config.yaml
n_layer: 10
n_head: 11
vocab_size: 8192
activation: "tanh_gelu"
positions: "learned"
bias: "all"
parallel_block: false
init_std_o: 0.00615
optimizer: "adamw"
weight_decay: 0.46
lr_head: 0.00513
warmup_steps: 403
batch_tokens: 131072
seq_len: 1024
train_tokens: 900600000
MLP neurons of a small language model. Each row is named by its layer, matrix (up: input weights) and neuron, and shows model dimensions 544-607. Each number is 128 + 32 x the weight over its row's rms, rounded and kept within 0 to 255.
After each neuron's rows, "fires in" lists the words (lower case) most often at its 100 highest values on Wikipedia text that the model never trained on. A number after a token or word is its count.

L6.up2083 [119 145  92 140  91 153 145 142 123 107 103 109 107 145 177 150 197 111 192 167 152 106 139  79 143 100 127 138  65  72 141  79  92 142 110  86 135  99 111 149 139 124 118 110 126 123 149 163 117  96 111 100 139 146 119 140 106 121  82  93 159  76 132 120]
fires in: "an" 73

L6.up1867 [125  76 126 140 104 176 117 172 172  81 143 121  89 148  89  58 177 137 136 135 119  86 131 148 129 214 136 131 110 117 100  77 176 154 104 158 161 113 115 102 155 106 131 116 102 109 128  86  88 167  65 129 163 163 132 112 115 127 100 176 154 173 125  85]
fires in: "some" 19, "all" 17, "many" 14, "several" 9, "various" 8, "both" 7

L6.up528 [146 107 209 117 137  81 123 123 167 182 138 152  67 155 160 113  66 156 146 113 196 122 191 148 139 173 156 111  98 115 136 145 122 138 188  93 111 109 113  77 154 167 107 165  89 108 174 116 145 140 179 114 103 167  96 107 106 204 168 107 140 161 139 110]
fires in: "as" 31, "also" 7, "is" 6, "called" 4, "be" 4

L6.up1959 [115 129 144  76 134 136 149 131 137 197 120 118 144 102 134 125 116 157 154  83 154  53 111 112 127 128 107 197 113 145  98 138 120 161 163 196 169 131 111  92 168 174 131 146 113 183 118  79 153 151 100  80  70  65 133 187 116 122  89  93 136 123 128  65]
fires in: "the" 26, "its" 16, "and" 9, "their" 7

L6.up1296 [166 101  92 117 152  87 144 132 142  94 148   5 118  88 123 148 125 204 154 165 170 132 132 103 127  93  77 138 145 155 181  47 100 187 105 142 206 157 159  80  88 122 138 158  96 137 125 146 222  87 186 174 108 157 119 181 126  79 150 128 165 126 143 141]
fires in: "in" 73

L6.up751 [ 85 139 127  94 137 158 148 118 119  90 109 110 171 111 156 119 118 151 133  91  89 125 127 114 136 136 115 192  85 201 106 155 159 155  69 135 210  92 148 179 108 152 148 116  70 152 135 158 108 167 129 115 110 132 100  91  34 191 116 124 178  84 115 173]
fires in: "in" 51, "suzuki" 7

L6.up1162 [ 96  85  93 105 178 143  93 112 116  93 137  61 114 123 147 115 121 116 118 100 111 102 124 106 133 111 129 139 108 110 172  72 156 123  76 105 181 140  90 136 187 114 126 203 142 133 107 121 160 114 113 101 156 121 149 164 129 143  76  87 140  77 129 113]
fires in: "at" 34, "in" 10, "is" 7

L6.up2273 [123 103 122 144 159 133 181 131 106 127 165  94 117 123 128 104 115 116 124 158 131 148 116 144 101 156 183 151 129 141 104  72 143 204 124 118  94 128 136  73 141 123 106 129 154 143  91 165 179 118 215 102 163  79  77 102 130 149 131 125 106 142 128 108]
fires in: "of" 29, "in" 13, "on" 8, "the" 7, "form" 5

L6.up2770 [154 160 120 143  80  71 152 100  95 120  85  72 139  82  57 109  73 188  88 140 122 183 161  88 117 114 129 120 163 169 191 164 112  93 142  82 124 123  20 140 186 111 135 152 121 143 137 140 174 107 162  98 162  94 140 196 111 114  96 103 216 106 155 131]
fires in: "he" 15, "be" 9, "they" 9, "was" 9, "is" 6, "ideas" 4

L6.up2687 [ 99  82 130 156 151 180  93 140 138 165 181 111 163 148  94 137 101 122  74  40  79 149 171 133 113 191 106 108 101 198 117 127 169 177 153 110 131 115 112  99 137 106  84 119 136 160 140 128 134 124 119  66  93 143 140  99 101 122 132 127 184 113 126  64]
fires in: "would" 39, "to" 38, "could" 12, "not" 4

L6.up470 [108  81 139  95 112 103 157 109  84 155 155 121 137 135 119 177 138 117 150 107 161 125  52  94 190 127 120  95 182 172  96  99 159 173 115 110 131  48 130 134 100 233  85 140 141  84 143 138 191 135 104 186 119 143 177 120 114  87 165 125 128 169 180  94]
fires in: "made" 15, "a" 12, "began" 10, "did" 5, "make" 4, "an" 4

L6.up1965 [134 142  90 133  87 100 141 141 145 118 154 188 108 110 134 156 131  80 175 165 124 124  86  94 116 117 103 145 116 122 171 170 130 127 168 154 156 119  85 214 156 157 112 121 150 121 177 142 113 141 130 133 147 101 119 182 175 153 145 117 147 135 145 178]
fires in: "his" 24, "the" 17, "and" 10, "all" 7, "her" 7

L6.up2292 [141 134 168 116 124 184 131 124 124  93 121 153 145 176  85  65  98 118 100 181 116 101 149  94 115 163 176 111  94 128 180 159  91 119 134 118 149 109 102 151 113 128 112 152 148 124 134 145 131 104 117 122 102 121 146  95 100 139 127 135 107 137 171 118]
fires in: "the" 25, "in" 9, "its" 8, "s" 7, "of" 6, "states" 6

L6.up2137 [112 100 143 115 151 146 138 143 132 158 212 111 120 179 149 101 140 120  51 146 118 180 135 115 125 189 106 127  93 119 102 110  95 152 116 182 116 130 146 114 117 125 131  61 145 126 147  89 140 114 126 137 148 132 129 145 158 156 134 146 110 135 173 102]
fires in: "and" 25, "they" 14, "that" 7, "who" 6

L6.up2466 [135 132  93 148  99  92 175 157 167  84  98 122 132 129  94 142  86 114 122 145 106 125 106 121  66 170  83 146  94 135  87  72 110 115 134  91 115 112 152 160 121 161 174 163 127  78 125 113 114 110 137 137 127 124 108  99 136 183 129 121 142  84 138  80]
fires in: "most" 13, "new" 12, "early" 11, "and" 9, "all" 6, "other" 6

L6.up1901 [ 96 119 142 141 136 115 146 138  87  95 130 115 178 199 122  98 135  63 148 138 105 196 128 101 175 174 122 136 166 126 162  39  99 136 133 134 161 126 108 129 117 111 107  98 102 165  87 139 110  89 113 140  32 126  96 163 119 129 133 144 105 207 188 105]
fires in: "in" 22, "the" 16, "for" 12, "including" 7

L6.up1610 [148  71  99 174  83 110  96 118 129 150 171 164 136 146 102  84 142 176  88  91 154 149 153 143 104 206 158 119 142 146 118 129 167 142 126 128  89 101 115 108 118 100 100 107 138 155 114  48 101 153 104  78 154 175 159  69 138 161 125 125 117 121 183  85]
fires in: "they" 32, "and" 30, "not" 7, "or" 5, "to" 4